config.toml
d_model = 256
qk_norm = false
parallel_block = false
init = "trunc"
beta1 = 0.9
weight_decay = 0.02
schedule = "wsd"
decay_fraction = 0.735
final_lr_fraction = 0.05
MLP neurons of a small language model. Each row is named by its layer, matrix (gate and up: input weights) and neuron, and shows model dimensions 128-255. Each number is 128 + 24 x the weight over its row's rms, rounded and kept within 0 to 255. A neuron's up and down rows have the sign that makes its largest values positive.
After each neuron's rows, "fires on" lists the tokens most often at its 100 highest values on Wikipedia text that the model never trained on.

L2.gate631 [129 116 142  94  90 124 150 151 125 185  97 104 162 160 100 142 145 121 156 139 124 164  64 127 123 175 111 173 119 147  96 188 126 144 145 115 105  90 138 103 116 157 122  95 139  95 154 137 111 102 120 111 112 130 118  93 116 103 113  87 174 124 132  91 146 101 113 185 152 100 133 113 111 144 129 131 122 118 135 121 115 133 145 111 130 110 119 109 156 128 127 113 105 144 128 152 112 107 125 102 155 149  91 102  74 150 170  96 139 107 118 157 124 134 140 119  90 119 155 132 166 105  98 136 153 132 107 158]
L2.up631 [153 120 124 118 107 123 169 128  87 140 158  84 157 162  85 165 108 108 145 154 131 150 102 134 142 144 121 142 115 132  95 159 132 111 151 131 122 112 101 116  84 123 113 142 131  77 119 149  99 148 140 141 128 124 107 151  96 129 141 114 158 134 115 129 135  94 150 131 159  89 106 137  64 133 152 144 154 133  92 124 131 154 138 146 170 125 113  66 131 146 110  94 159 172 140 112 146 140 166 151 104 152 115 123 105 136 118 120 142 141 161 159 111  89 102 129 142 140 163 140 132 141 130 152 127 167 118 126]
fires on: "4", "un", "[", "if"

L2.gate234 [156 153 136 132 108 151 164 144 122 126 130 127 204 117 108 116 133 150 111 128 111 104 126  90 176 143 135 121 104 162 100 156  75 154  84 154 143 150  80 146 110 125 113  82 113 138 137 112 140 121 165 160 134 147 138  95 117 115 150 216 118 158 138 105 152 122 118 120 126 130 107 105 123  87 106 126 129 115 124 132 132 113 153  94 124 109 136 146  97 131  99 128 100 148 137 215 117 102 114 105 140 125 136 136  97 143 152 136 123 164 125 136 132 126 137  80  74 130 143 135 132 126 133 165 127 163 122 115]
L2.up234 [176 142 128 142 105 166 183 136 124 143 132 119 152 135 127 122 127 162 121 140 104 119 127 104 169 112 152 109  76 170  97 153  85 156  81 150 144 162  97 118 119 128 113 101 115 144 126 112 129 141 135 164 134 154 145  91 132  94 157 170 123 166 131  99 166 135 124 125 129 116 105 121 120  91  98 136 131 115 123 127 147 114 157 101 134 123 123 149 117 146  97 119  94 157 126 176 122 102 126 120 145 122 126 130  84 136 130 144 121 150 142 156  93 115 153 110  87 116 158 131 136 126 130 160 120 176 117  99]
fires on: ".\n\n", "\n\n"

L5.gate0 [116 155 134 112 103 141 145 106 148 126 125 125 115 150 151 136 165 119 134 134 116 112 112  81  78 129 112 149 126  92 113 155 126 133 139 136 124 146 111  94 155 162 135 147 102  87 152 110  73 105 154 151  97  93 151 150 107 134 121 212 148 155 135 139 114 121 104 157 148 127  92  87 115  92 108 114 112 101 116 134 118 128 123 152 136 124  84  70 129 112 106 169 164 128 121 147 182 165 117 135 167 128 109 131 159 129 102 179 156 132 161 134 109 129 113 132 114 128 107 116 156 138 144 106 131 131 103 120]
L5.up0 [115 141 120  93 129 155 131 107  94 104 127 121 119 145 136 128 129 149 147 150 160  96 126 115 122 125 131 168 128 132 114 105 108 118 131 148 141  90  94 102 136 127 126 185 148 144 103  77  93 145 152 113 125 128 136 147 140 139 115 153 130 106 107 144  86 137 117 120 149  97 109 152 156 104 134 142 104  77 137 153 141 142 125 161 109 169  93 146 138 119 105 146 165 177 113 104 154 127  96 110 150 148 136 174 131 147 125 145 182 110 152 135  86 138 119 158  85 133 135 128 158 154 114 115 110 138 121 137]
fires on: "in", "al", "ed", "el", "ig", "and"

L5.gate448 [124  94 130 127 141  86  72 149  81 239 140 116 116 139 118 120 116  89 117 141 155 165 169 117 110 106 105 114 108 145 104 137  81 150 169 152 166 128 140 140 140 127 127  95  97 140 131 187 164 155 148 141 139 142 102 102 126 122 120 159 155 148 122 165 139 161 151 137 102 114 144 133 118  67 119 144 132 118 103  82  88 127  96  85  96 108 108 132 121  87 136 105 108 152 153 133 175 104 147 150 128 155 138 140 132 141  97 145 119 122  99 104 126 135 134 136 123 106 152 146 146 127 123  96 127  83 142 163]
L5.up448 [120 112 138 121 113 120 135 120 147  94 143 136 144 139 114 119  91 117 148 119 135 140 120 129 119 170  69  94  89 133 135 124 121 140 135 155 122 116  99 145 122 178  93 151 167 163 159 132 121 141 149 130  97 168 132 108 111 122 112 114 155 119 108 130 155 110 141 144 106 135 133 174 141 107 123 145 107  99  89 130 107 127 137 128 122 136  84 129 144  78  96 136 147 140 133 119 148 154 144 158 126 166 141 133 111 103 106 122 124 164 108  82 109 162  93 114 135 133 159 155 129 130 150 140 137 139 129 132]
fires on: "ld", "y", "e", "le"

L3.gate594 [172 113 123 170 125 120 108 139 126 112 115 128 175 147 131 125 122 138  91 150 138 113  96 166 144 141  96 135 109 114 128  90  79 104 128 102 159 128 113 116 128 128 160 159 144 129 102 172 166 123 120 132 142 180 150 140 132 121 101 132 122 147 171 153 130 169 133 154 113 134 161 142  87 129 118 142 112 119 140  66 137 102 121 128 128 116 125 112  88 148  64 111 100 169 109 153 150 119 135  87 163  95  88 117 154 160 123  92 151 121 176 162 176 149 157 107 128 152 147 139 169 149 107 149 168 130 112 138]
L3.up594 [150 147 131 161 139 170 126  96 153 102 104 112 143 123 130 154 142 135  73 139 131 121 110 151 132 167  92  87 147 105 100 100 129 147 155 146 159 127 149 121 122 108 167 159 139 135 135 135  76 150 136  75 116 131 140 139  85 136 131  98 130 140  83 151 135 131 151 100 127 153 117 150 109 113 123 213 108 145  90 162 182 124 119 126 129 123  95 118  95  90 133 117 140 136 162 103 154 126 133  98 121 132 100 130 154 114 143 135 145 165 138 152 117 126 116 122 136 137 100 162 132 172 122 154 123 127 102 107]
fires on: "l", "ing", " al", "e", "ame"

L3.gate438 [108 105 122 137 155 140 131  95 139 106 107 117 114 142 131 161 134 135 124 159 164 149 117 137 163 111 123 127 145 135 155 168 124 108 145 149 140  70 117 182 146 109 134  87 118  30 119 137 131 133  83  98  62 105 147 145 107 148 115 148 133  75 105 126 100 146 157 145  76 116  76 146 129 140 151 161 143 140  89 145  98 164 122 124 162 168 134 113 124 125 157 166 126 151 143 119 121 112 125 118 141 137 108 159 128 137 157 116 132 140 100 110 117 112 127 139  77 113 137 138 154 117 120 121 154 189 121 130]
L3.up438 [136 134  87 141 144 128  83 117 136 123  96  86 135 135  99 134 137 104 114 120 190 158 143 111 121 123 161  77 110 129 120 146 105 111  79 159 119 107 102 137 133 120 109  89 138 153 111 131 151 131 112 153 101 149 127 133 134 186 135 145 114 108 173 158 122 211  84 118 128  92 130 124 134 156 127 172 117 121 133 154 116 139 112 112 152 156 114 121 116 175 108 149 141 142 153 146 107 115 164 150 116 126 141 193 138 130 191 123 117 109 115  74 136 134 126  97 114 167 150 124 113 100 134  75 157 133 149 126]
fires on: "on"

L5.gate211 [124 132 113 139 132 119 146 119 155 159 112 110 106 141 126 142 103 130 117 122 154 121 155 148 162 116  93 106 121 144 109  77 126 136 136 119 113 151 158 121 143 127 123 127 122  89  98 124 118 141  76 116 172  99 156 132 163 127  90 110  96 115 153 110 103 135 132  86  99 133  99 173 150 121 107 178 116  75 142 113 147 143 124 160  72 130 127 103 126 144  70 106 115 135 132 118 167 126 109 124 176  92 115 146 158 115 123 111  82 141 149 139 119 117 108  57 143 107 126  93 152  80  88 109 140 150 110  81]
L5.up211 [151 113 151  97 141 110 157 180 123 141 105 116 103 173 123  86  96 126 127 100 137 140 120 100 177 105  97 142 106 188 137  87 121 172 151 154 175 106 156 160 137 126 127 121 147 112 118  84 176 144  99 130 120 124 116 118 153 118  62 118 148 124 127 117 163 135 157 139  87 101 102 136 168 146  97 115 141 111 113  93  98 142 160 126 101 134 143 144 163 164 106 107 138 129 124  69 156 101 158 155 158 116  85 146 121 119 137  93 110 131 153 137 153 107 125 109 150 142 116 131 131  93 155 125 136 126 112 145]
fires on: "ur", "ess", "iv", " of", "g"

L2.gate680 [ 99  98 131 150 142 124 122  76 138 123 116 101 128 103 106 131 110 147 136 144  94 158  97 135 116 173 174 137 126  97 129 126 101 133 153 130 132 100 175 116 130 119 125 114 141 108 143 130 129 125 103 112 117 141 161 140 137 150 113 116 144 134 107 132 111 131 142 117 145 140 140 132 159 100 150 106 159 134 144 157 130 107 143 155 136 113 140 100  98 140 138 131  79 166 126 134 126 147 104 103 152 117 159  64 153 199 176 117 122 144 140 168 129 109 138 151 104  99 106 125 122 139 128 129 131 136  98 156]
L2.up680 [117 111 120 129 146 120 156  77 133 137 121 142 137 103 100 133 106 138 145 174 112 158 117 133 108 186 154 118 139 108 140 150 118  95 161 133 128 103 137 122 137 124  82 112 113 164 133 117 130 164  91 113 104 146 138 158 125 129 123 141 155 160 103 134  92 121 125 113 151 150 165 123 150  97 112 113 162 122 141 166 140 126 143 142 116 125 148 115 111 149 137 138 119 143 120 110 120 144 108 129 132  91 170  84 166 177 166 129 149 131 157 156 129 115 138 152 127 110 139 121 147 132 120  76 115 154 113 165]
fires on: " k", " K", "K"

L6.gate561 [119 115 135 138 108 120 120 101  96 146 141 136 131 164 162 124 108 114  89 183 141 107  93 143 137 148 162 154  96 124 119 105 144  70  96 115 139 136  80  95 122 111 142 150 120 151 201 135 146 114 106  99 149 163 144 119  98 124 130 166 134 128 130 117 106 134 116 107 127 123 155 114 170 137 114 159  85 108 104 133 140 138  88 145  96 144  94 162 142 104 104 124 159 113  80 114 168 130  67 124 131  68 134 119 154 104  87 126 111 118  97 117 151  79 131 116 109 152 185 130 140 114 105 147 135 106 106 164]
L6.up561 [115 113 138 129 106 154 115  94 157 136 103 120 120 107 136 106 111  86 119 163 136 109 119 100 113 153 121 135 167 105 119 115 144 123 121 153 123 166 144 108  87  94 158 151  93 137 141 113  91 108 160 122 137 140 139 127 143 116 148 160 121 127  72 127 109 173 173 125 153 145 149 121 137 164 115 132  85 156 161 134 157 122 136 141 131 125  98 163 152 130  85 118 164 154 132 149 118 123 101 139 115  85 175 154 131 149 135 105 130 125 116 147 136 109 147 117 127 127 108 118 159 128 150  99 109 108 111 137]
fires on: "an", "in", "ot", "p", "am"

L5.gate626 [116  98 130 124 141 114 129 176  54 142 133 128 176 145  64 153 122 110 132 100 141 156 157 153 137  97 113 158 118 146 162 161 150 150 161 185 108 185 145 114 137 139 149  92 117 156 119 133 116 139 136 121 112  93 143 148 158 160 150 124 114 117 127 135 147 126 108 116 115  88 140  92 148 145  78 110 125 156 147 121 148 141 138  92 156 156 110  88 144  85 126 102 114 134 112 169 144 185 110 139 114 154 144 152 149 113 131 147 113 130 113 132  86 120 130 134 129 155 140 119 132 151 111  67  99  95 169 164]
L5.up626 [ 89 102 139 136 116 112 137 125 175 120  98 134  97  84 134 138 148 135 161  83 133 107 138 140 116 115 180 148  98 129 138 134 154 114 109 113  77 124  94 166 132  94 123 115 125  94 156 126 103 108 155 106 133 157 173 135 155 131 163 172 128 145 130  99 150 128 146  97 111 153  95 162 134 165 156 125 106 134  91 133  72 108 161 120 149 172 119 132 144 122 119 129 107 195 105 107 126 113 130 125 155 147 116 161 148 116 120 110 147 133 152 207 133 120  90 131 183 119  88 151 172 136 115 108  78 126 180 131]
fires on: "k", "ge", "b", "g", "d"

L8.gate63 [122  92 108 177  69 140 131 129 131 126 133 103 104 146 132 170 138 109 103 105 161 108  94 119 120 101 116 139 107 126 125  89 125 175 115 122 103 132  83 109  48 125 146 142 113 118 117 157 121 140  99 108 124 128 147 107 100 142 101 102 124 155 145 116 130 134 131 136 178 160 166 103 137 129 129  94  94 119  99 107 155 112 114 130 113 143 101 158 115 132 170 129 121 141  77 119 101 119 102  97 132 126 115  90 128 166 141 115 152 131 143 164 115  99 111 125 114 105 143 134 103 125  86 137 134 141 110 120]
L8.up63 [106  84 157 189 143 143 125 142 165 149 161 136 101  91 122 126 181  85 129 149 168 125 106 107 137 117 105 102 137 133 118 119 102 118 106 104 114 135  81 118 138 105 133 148  98 161  92 147 137 152  99 147 123 123 124 115 152 151  94 136  95 126 120 149  81 139 138 144 143  82 164  71 158 139 143 135 105 117 125 104 137 138 112  96 133 142 141 147 138 106  97 103 163 163  95 104 124 147 120  91 126 128 115 101 123 147 138 126 154  91 134 120 117  91 153  93 145  78  97 156 149 137 119 132 124 175 130 168]
fires on: "in", "ing", "l", "iv"

L8.gate642 [111 122 194 165 126 162  87  93 136 133 150 118 110 128  98 134 147 119 149 144 121 148 109 107 139 159 122 151 157 138 112 177 142 132 131  93 160 163  95 132 107 144 165 127  93 129 162 138 108  99 109  87 149 146  89 145 126 163 119 134  88 105 149  98 164 158 167 128 121 166 136 113 136 113 133 146 100 166 132 122 119 137 145 115 143  91  96 138 150 170 104  89 129  45 112 175 130 125 127 153 119 165 119 125 166  97 107 121 100 161 133 163 101  90  97 117  84 123 102  96 147 135 111 120 154  79  98 133]
L8.up642 [123 117 123 161 113 121 124 114  97 111 123  79 120  96 135 142 162 117 120 153 111 139  93 135 150 147 140 100 174 120 112 161 171 105 141  79 142 116  95  84 120  85 147 117 128 139  96 126 135 126 130 100 172 166 122 128 132 103  84 158 119 109 107 122 154 112 128 153 112 127  97 196 128 131 112 124 143  84  79 110 109 104 104 133 113 111  95 119 125 124  90 118 113 127 123 174 134 131 187 140 146 150 118  99 128 141 135 110 131 136 133  93 112  72 144 178 102 136 112 111 157 129 138 148 124  92 158 155]
fires on: "in", "en", "ac", "er", "ing"

L6.gate691 [148 127 152 117 144  99 146  95 101 147 123  91 152 133 159  93 139  73 110 170 120  91  45 200 126 150 107 146 136 111 151  84 121 127 124 108 128 130  90 122 155 124 123  70 104 155 124 136 112 102 144 150 137 131 156 166 109 152 142  95 111 133 136 135 121 128 121 122 135 100 129 109 127 116 128 155  87 124 127  96 140 104 141 135  98 145  94 134 133 159  68 104 156 118 136 131 123 166 106 134 128 106 127  88 111 142 104 126 155 150  94 118 137 150 135  99 157 120 116 149 108 154 114 147 137 107 112 177]
L6.up691 [146 116 124 158  65 104 145 145 146 113 109 132 117 119 149 150 144  99  75 150 100 113 162  96 132 135 102 144 160  91 118 142 135 111 106  92 123 142 153 131 107  87 163 139 107 150 133 115 120 133 104 125 121 170 120 151 112 120 165 130 140  98 111 146  96 173 108 100 112 119 120 122 150 132 140 148 104 110 137 166 112 127 143 124 143 131 131 124 137 129 149 158 135 137 145  98 164 144 133 106 155 118 127 158 145 122 153 143 155 110 134 151 174 133 117  86 119 154 119 113 141 109 111 105 115 108 139 121]
fires on: "p", "e", "ot", "age", "l"

L3.gate275 [ 97 140 136 149 101 117 111 135  93 105 148 152 113 135 132 144 100 111 112 202 116 141 182 170 135 100 162 143 121 158 131 182 107 163 120 131 136 124 143 126 111 170 111 167 111 108 126 132 190 137 135 145 121 100 134 107 143 167 139 118 169 115 130 127 181 162 145 146  92 161 156 155 118 139 142 118 133 113 151 111 151 127 140 171 146 150 130 148 132 131 114 127 118 155 116 134 140 139 137 121 146 101 127 106 129 144  98 100 119 154 139 177  84 121 140 129 154 125 141 133 185 131 128  93 141 164 129  89]
L3.up275 [124  95 120 152 103  85  69 125 149 117 121 156 130 112  88 123 154 156 109 183 124 113 146 114 130 120 147 141  96 114 135 135 118 110 136 140 150 114 126 102  99 153 142 143  91 146 151 131 121 116 118 130 147 143 121 129 158 133  98 143 105 153 106 137 138 103  87 117  97 158 151 176 138 115 178 101 140 118 102 107 106 166 140 140 117 172 145 157 141 155 108 159 130 119 152 141 103 116 144 112 137 107 101 115 152 116  79 125 168  99 122 194  95 106 186 175  90 127 154 123  75 118 133 125 171 158 153 142]
fires on: "e", "al", "el", "le", "n", "in"

L6.gate646 [115 144 120 152 139  87 132 138 157 110 147 161 121 168 109 132 153  93 159 169 160 142 138 128 119 163  99 126 178 171 159 163 102 160 119 111 185 108 105 147 138 186 163 129 125 156 168 156 137 124 113 118 135 126 161  87 104 148 134 152 114  98 140 115  95 121 168 125 157 133 131 113  84 148 127 104 102 148  94 124 122 178  88 164 108 116 143 136 133 123 105 186 106  98 113 122 139  96  78 122 175 164 133 143 137 108 122 200 124 150 157 162 122 134 139 116 162  97 143 106 145 146 104 115 112 148 106 140]
L6.up646 [108 135 150 129  94 115 130 113 158 121 114 138  79 126 153 150 175 132 135 144 132 112  96 102 124 142  94 176 147 160 202 150 129 111 110 138 154 139  77 105 155  66 198 147 160 180 104 146 105 129 110 111 145 152 143 125 121 143  97 123 170 124 141 135 101 124 119  97 159  87 154 115 165 137 119 145 119 155  87  99 125 164 117 114 158 152 120 172 109 126 125 135 113 127 129 141 145 147 168 103 179 165 144 115 156 115 146 143 170 111 168 126 102  82 114 136 110  99 118 138 165 140  96 119 142 129 130 131]
fires on: "in"

L8.gate524 [160 145 144 100  94 110 124 179 109 146 110 148  89 102 132 132 119 146 102 165 102 127 136 161 127 125 118 156 122 133 155 109 137 142 150 139 136 153 156 147 114 139  91 129 124 149 109  65 172 127 100  95  79 109  78 120 140  95 169 177 103 159 137 128 133 121 127 146  96 156 143 124  95 132 157 133 118 136 120 156 112 104 154 141 116 132 106 126 181 157 104 157 152 132 151 155 122 106 138 134 175 123 112 125 139 112  86 128 159 148 110 110 117 145 153 120 111 115 123 133 121 137 138  83 139 123 155 102]
L8.up524 [129  71 171 155 121 110 123 127 135 128 144  89 109 141  82 115 156 112 106 116  88 144 147 143 131  93 143 121 137 121 112  67 185 108 119 166 148 123 129 153  96  97 125 168  94 111 107 110 117  96 126 120 159 143 123 102 102 123 102 122 143 131  89 156  87  88  91  90 106  85 104  74 122 123 163  92 127 118 107 155  73 120 124 136 144 153 141 131 105 143  99 126 136 164  88 144 103 164 126 102 141 110 137 106 132 131 117 137 111 122 112 147 134 104 138 149 151 103 130 154 127 135 137 149 123 145 105 114]
fires on: "b", "g", "e", "le", "r"

L8.gate288 [157 145 115 134 111 121 137 127  53 154 115 142 123 192 129 100 121 132  83 141 148 112 103 136  98 130 133 153 139 198 120 122 116 159 131 108 151 113 133 112 178 148 108  89 134 124 127  88 110 124 142 129 116 120 119 127 121 132 156 104 151 164 145 137 113 150 164  71 132 131 118 155 116 175 147 154 169 124 115 142 111 105 126 128 161 146 114 166  84 110 123 118 151 114 138 123 113 159 117 181 165 122 153 141 186 159 128 115 176 153 165 114 136 143 135  99 152 136  78 132 153 101 155 106 113 141 112 136]
L8.up288 [103 118 149 137 102 128  93 140 113 145  81 118 112 133 156 120  85 164 106 179 161 135 136 112 107 150 150 138 136  66 148 106 127 145 123 103 146  94 116 103 140 101 121 126 143 145 120 160 156  68 110 154 116 181  95 143 117 113 149 119 121 128 106 169 127 129 121  81 141 140 126 123 130 123  94 163 113 131 151 135 109 136 131 130 154  78 127 125 173 145 153 138 120 121 128 119 195 112 170  57 105 160 101 129 121 138 127 110 134 146 147 119 142 153 163 121 111 135 166  68 133 118 141 170 104 115 147 108]
fires on: "and", "est", "ap", "p", "ac", "e"

L6.gate628 [182 133 129  77 138 117 165 136 122  90 136 119 167 147 109 111  80 121 121 115 140 147 121  82 129 135  83 118 138 155 135 144 149 114 114 158 131 129 104 111 104 130 157  99 134 140 155 126 105  87  88 176  87 109 130 115 137 155 187 126 165 133 145 119 122  78 111 126 108  98 146 122 151 117 126 134 102  89 126 150  98 154 139 128 116 174 115 124 136 113 137 101 167 119 114 109 143 113 163 137 105 146 112 153 175 126 122 124 107  80  94 112  88 118 126 118 137 146 119 151 137 116 141 124 133 146 121 115]
L6.up628 [114 157 147 181 116 104 117 149 151 145 126 109 136 131  84 104 153 176 157 150 116 117 139  68 113 100 132 105 117  99  85 130 135 128 157 126 146 138 139 154 170 127 128 142 140 164 110 144 122 165 108 136 178 131 123 125 103 109 111 189 139 122 107 112 142 114 142 105 150 103 115 126 137 128 153 146 187 113 162 148 120 172 184 111 116 164 172  97 133 162 117  87 155  92  98 123  93  91 125 150 148 139 119 107 162 121 125 114 109 147 115 122 152 121 111  99 172 128 126 101 129 145 131 119 108 157 156 103]
fires on: "he", "ong", "an", "h", "ation", "on"

L2.gate439 [169 127 133  77 113 111 132  80 105 169 123 130 148 113 137 159 175 134 142 157 123 182  90 142 130 116 144 130 145 139 155 125 140 113 150 124 133  90 131 121 136 159 147 141 128 111 122 160 131 158 117 130  93 106 174 132 154 148 146 132 176 146 142 158 154 113 142 111 105 143 162  93 109 159 155 125 127 134 110 106 158 141 157 107 158 137 163 110 126 168 153 121 157 127 109 114 135 115  96 136 171 121 137 162 127 168 144  95 148  94 139 110  76 123 137 154 123 144  95 142 113 120 144 169 146 149 102 182]
L2.up439 [137 116 142  83 128  90 148 114  96 176 148 150 160 116  97 169 166  98 131 153 108 177  86 144 130 123 168 150 110 167 135 147 120 135 168 116 116  85 136 116 137 122 145 138 147 120 125 152 106 145  89  96 108  96 132 126 143 134 121 128 155 134 148 152 126 113 127 112 128 116 137  73 109 167 141 140 126 125 138 126 177 141 133  99 145 131 162 139 108 148 131 106 160 137  88 116 159 141 105 136 150  95 145 180 120 178 164 106 145 110 128 109  47 121 148 155 113 157 109 119 118 110 109 167 128 109 110 185]
fires on: " k", " al", "if"

L6.gate416 [131 112  90 155 139 156 127 137 148 145 116 153 153 130 114 142 123 163  96 117 164 118 119 111 137 175 135 104 122 111 120 152 120 133 142 124 121 109 164 118 141 134 116 119  76 138 153 137 134 152 117 103 117 130 135 151 110 149 123 195 121 127 124 143 145 109 133 117 137 125 166  92 102 140 112 104 115  93 156 111 199 159 132 118 139 132 111 138 109 127  93  97 158 131 122 143 165 132 137 121 109  72 147 137 161 141 142 179 135 124 105 129 147 138 126 119  98 116 146 133 167 128 120 141 126 147 138 166]
L6.up416 [117 163 101  91 123  93 140 107 135 149  99 144 174 132 126 140 130 129 161 148 141 133  95 150 127 116 115 118 133 107 175 108 142 118 115 127 134 146 117 109 130 146 107 102 113 180  84 148 116  95 137 123 139 122 105 129 127 127 112 147 102 105  94 126 171  97 109 117 118 143 114 127 170 114 141 143 152 144 123 133 134 120 164 132 152 178 144 140 116 127 136 121 147 111 110 161 125 146 103  98 141 125 100 145 124 117 105 128 136 134 147 100 145 109 164 112 104 125 114  81  99 177 129 133 133  84  83 146]
fires on: "end", "up", "k", "od", "og", "ol"

L6.gate168 [128 117 160 135 102 150 148 119 124 112 125 103 127  69 132 142 102 126 147 101 111 149 119 111 179 133 109 131 136 149 162  92 115 149 151  92 136 135 135 118 128 123 127 162 142 111 141 152 128 126 136  93 168  79  95 138 128 109 136 120  83 105  94  91 142 121 167 112 162  65 101 165 123 163  96 152 127 111 102 161 186 131 141 187 119 168 115 123 147 130 151 132 165 148 153 125 112 151 118 165 119 128  86 173 133 139 124 100 165 146  97 131 139 126  95 161  89 163 107 105 117 138 127 113 127 100 132 109]
L6.up168 [ 87 136 109 115 135 146 116 159 103 104 116 117 121 148 140 115 127 108 112 165 128 135 112 124 147 141 120 175 126 129 132 135 108 130 147 122 117  81 123 146 117 120 117 142 103  96 126  85 144 172 120 138 122 142 129 130 163 115 120  96 103 144 125 119 106 133  98 144  95 116 117 120 172 118 132  89 131 116  86 129 117 146  98  90 128 156 152 124 125 127 129  90 144 117  97 114  90  58 111 143 120 158  67 119 105  86 116 136 134 140 170 181 199 164 111 110 113 138 122 145 104 108 129 171 134 101 120  95]
fires on: "ul", "u", "ur"

L3.gate694 [131 131 139 127 104  95 150 162 143 132 120 121 114 171 108 125 133 142 163  90 112 114 138 140 154 124 101 141  81 141 138 139 117 119 125  82 147 140 136 129 177 137 122 111 161 135 144 123 144 200 122 132 109 115 136 100 181 155 135 117  92 110 125 122 160 104 115 132 142  68 100 126  86 122 159  90 111 131 138 103 110  72 149 145 111 124 121 134 136 149 128 120  98 153 122 158 119 136 144 120 162 108 102 145  87 140 123 110 130 106 146 117 135 109  96 127 105 147 132 138 132 124 151 156 122 116 139  92]
L3.up694 [147 123 120 125 123  82 133 144 125 135 141 128 111 151 151 150 147 141 144  97 133 142 129 120 146 142  90  84 119 115 142 113 121 121 136 100 135 144 164 158 156 139  96 140 158 158 145 114 142 237 107 133 116 137 135  97 162 145 151 153  86 129 133 128 138 119 117 118 111  63 108 135  90 145 121 117 105 151 101  98  96 105 163 167 110 154 116 175 118 140 139 127  96 158 128 158 125 150 154 103 138 126  99 143  89 128 139 139 151  96 155 151 148 122 142 124  99 117 144 131 105 147 134 159 122 121 153 110]
fires on: "\n\n", ".\n\n"

L2.gate655 [133 118 113 135 111 143 128  90  92  90 143 117 137 106 111 162 103  96 141 166 125 147 124  87 134 104 121 135 100 125 190 129  92 113  73 158 121  91 129 140 130 129 155  92  97 125 143 128 154 112  96 145  99 144 155 144 109 134 106 140 136 122 129 162 124 126  94 161  90  97 127 119 104 108 139 170 107 134 138 110  95 151  98 117 130 136 153 131 146 132 127 131 125 163 153 103 108 125 133 174 115  95  94 160 162  84 168 135 142 117 116 103 121 114 104 154 133 106 123 121 111 150 154 123 130 104 167 144]
L2.up655 [140 141 131 142 114 119 121 118  99 100 147 129 142 139 108 143 132 109 140 132 115 132 154  97 135 116 143 111  86 120 161 115 102 104 113 148 102 131  86 131 137 130 163  68 124 168 132 130 110 135  90 129 134  85 106 123  98 111  98 142 132  99 132 129 110 127  88 180 109 107 121 109 129 109 141 135 113  97  78 110 104 115 131  93  90 159 174 133 160 140 127 110 123 148 135 118 102 108 113 157 123 114  75 153 157  73 164 134 101 123  94  96 120 102 106 128 132 147 161 150 120 103 127 133 146 109 170 146]
fires on: "on", "ith"

L5.gate196 [112 125 132 136 163 154 168 162 180 148 132  97 142 181 114 145 117 156 129 125 133 122 105 120 113 122 125 135 129 152 118 137 130 127 105 104 130 152 143 141 144 123 124 124 145 101 124 109 159 169 113 148 130 163 168 127 170 127 131 126 142 113  89 135 148 143 148 102 160 156 110 165 129 105  98 124 113  95  84 138 134 106 181  98 185 122 131  98 108 189 127 159 147 155 126 166 100 114 106 125 124  92 122 148 142 166 118 130 114 100 148 120 133 101 109 129  80 119 144 139 160 134 131 111  93 121  97 134]
L5.up196 [127 124 138 106 123 128 178 187 158 153 128 137 140 150 110 150 129 139  79 156 140 135 108  81 122 139 133 124 105 146 118 136 154 119 126 169 154 134 127 151 159 110  77 147 109 118 133 135 153 135 116 109 127 187  85 145 147  86 158 147 141 128 139 139 110 107 151  96 151 133 107 152 113  87 141 106 110  78 102 109 136  84 128 158 121 169 112 154 100 138 127 161  85 148 115 164 144 117 104  95 111 102 134 131 143 150 154 150 122 157  98 180 131 144 138 124  89 146 115 152 150  80 129 121 108 127 148 140]
fires on: "\n\n", " as", ".\n\n", "o", "n", "s"

L6.gate663 [ 63  95 140 117 161  88 140 122 142 142 169 132 166 147 167 153 106 140 110 101 167  91 126 144 146 152 101  93 126 152 114 117 117 169 142 156 138 110 131 122 101 113 135 177  90  84 138  86 140 136 137  74 104  73 114 134 138 130 170 153 129 137  63  97 119 124 110 117 134  99 117 153 107 145 160  92 133 115  89 121 111 111  96 166 154 112 117 155 117 137 132 146 138 144 155 114 137 143 102 133 118 100 134 100 183 101 107 105 162 135 117 126 127  91 122 163  95 109 124 135 113  78 103 105 179 123 156 117]
L6.up663 [124 108 163 122 111  98  94 106 146 105 162 117  97 126 147 159 119 153 111 124 140 121 107 104 166 120 131 107 152 148 124 145 131 150 125 159 129 100  86 144 154 139 103 175 122 121 112  70 142 130 168 136 134 105 119 164 114 106 137  93 136 178  88 137 131 108 146  94 144  98 109 170 149 112 157 120 115 104  86 128 110 159 150 163 124 139  81  99  97 124 147  86 136 167  88 116 141  89 119 124 143 136 152  79 124 176 120 116 115 145 169 164 148 103 160 121 100 158 137 140 116 127 136 120 141 110 146 112]
fires on: "el", "al", "ul"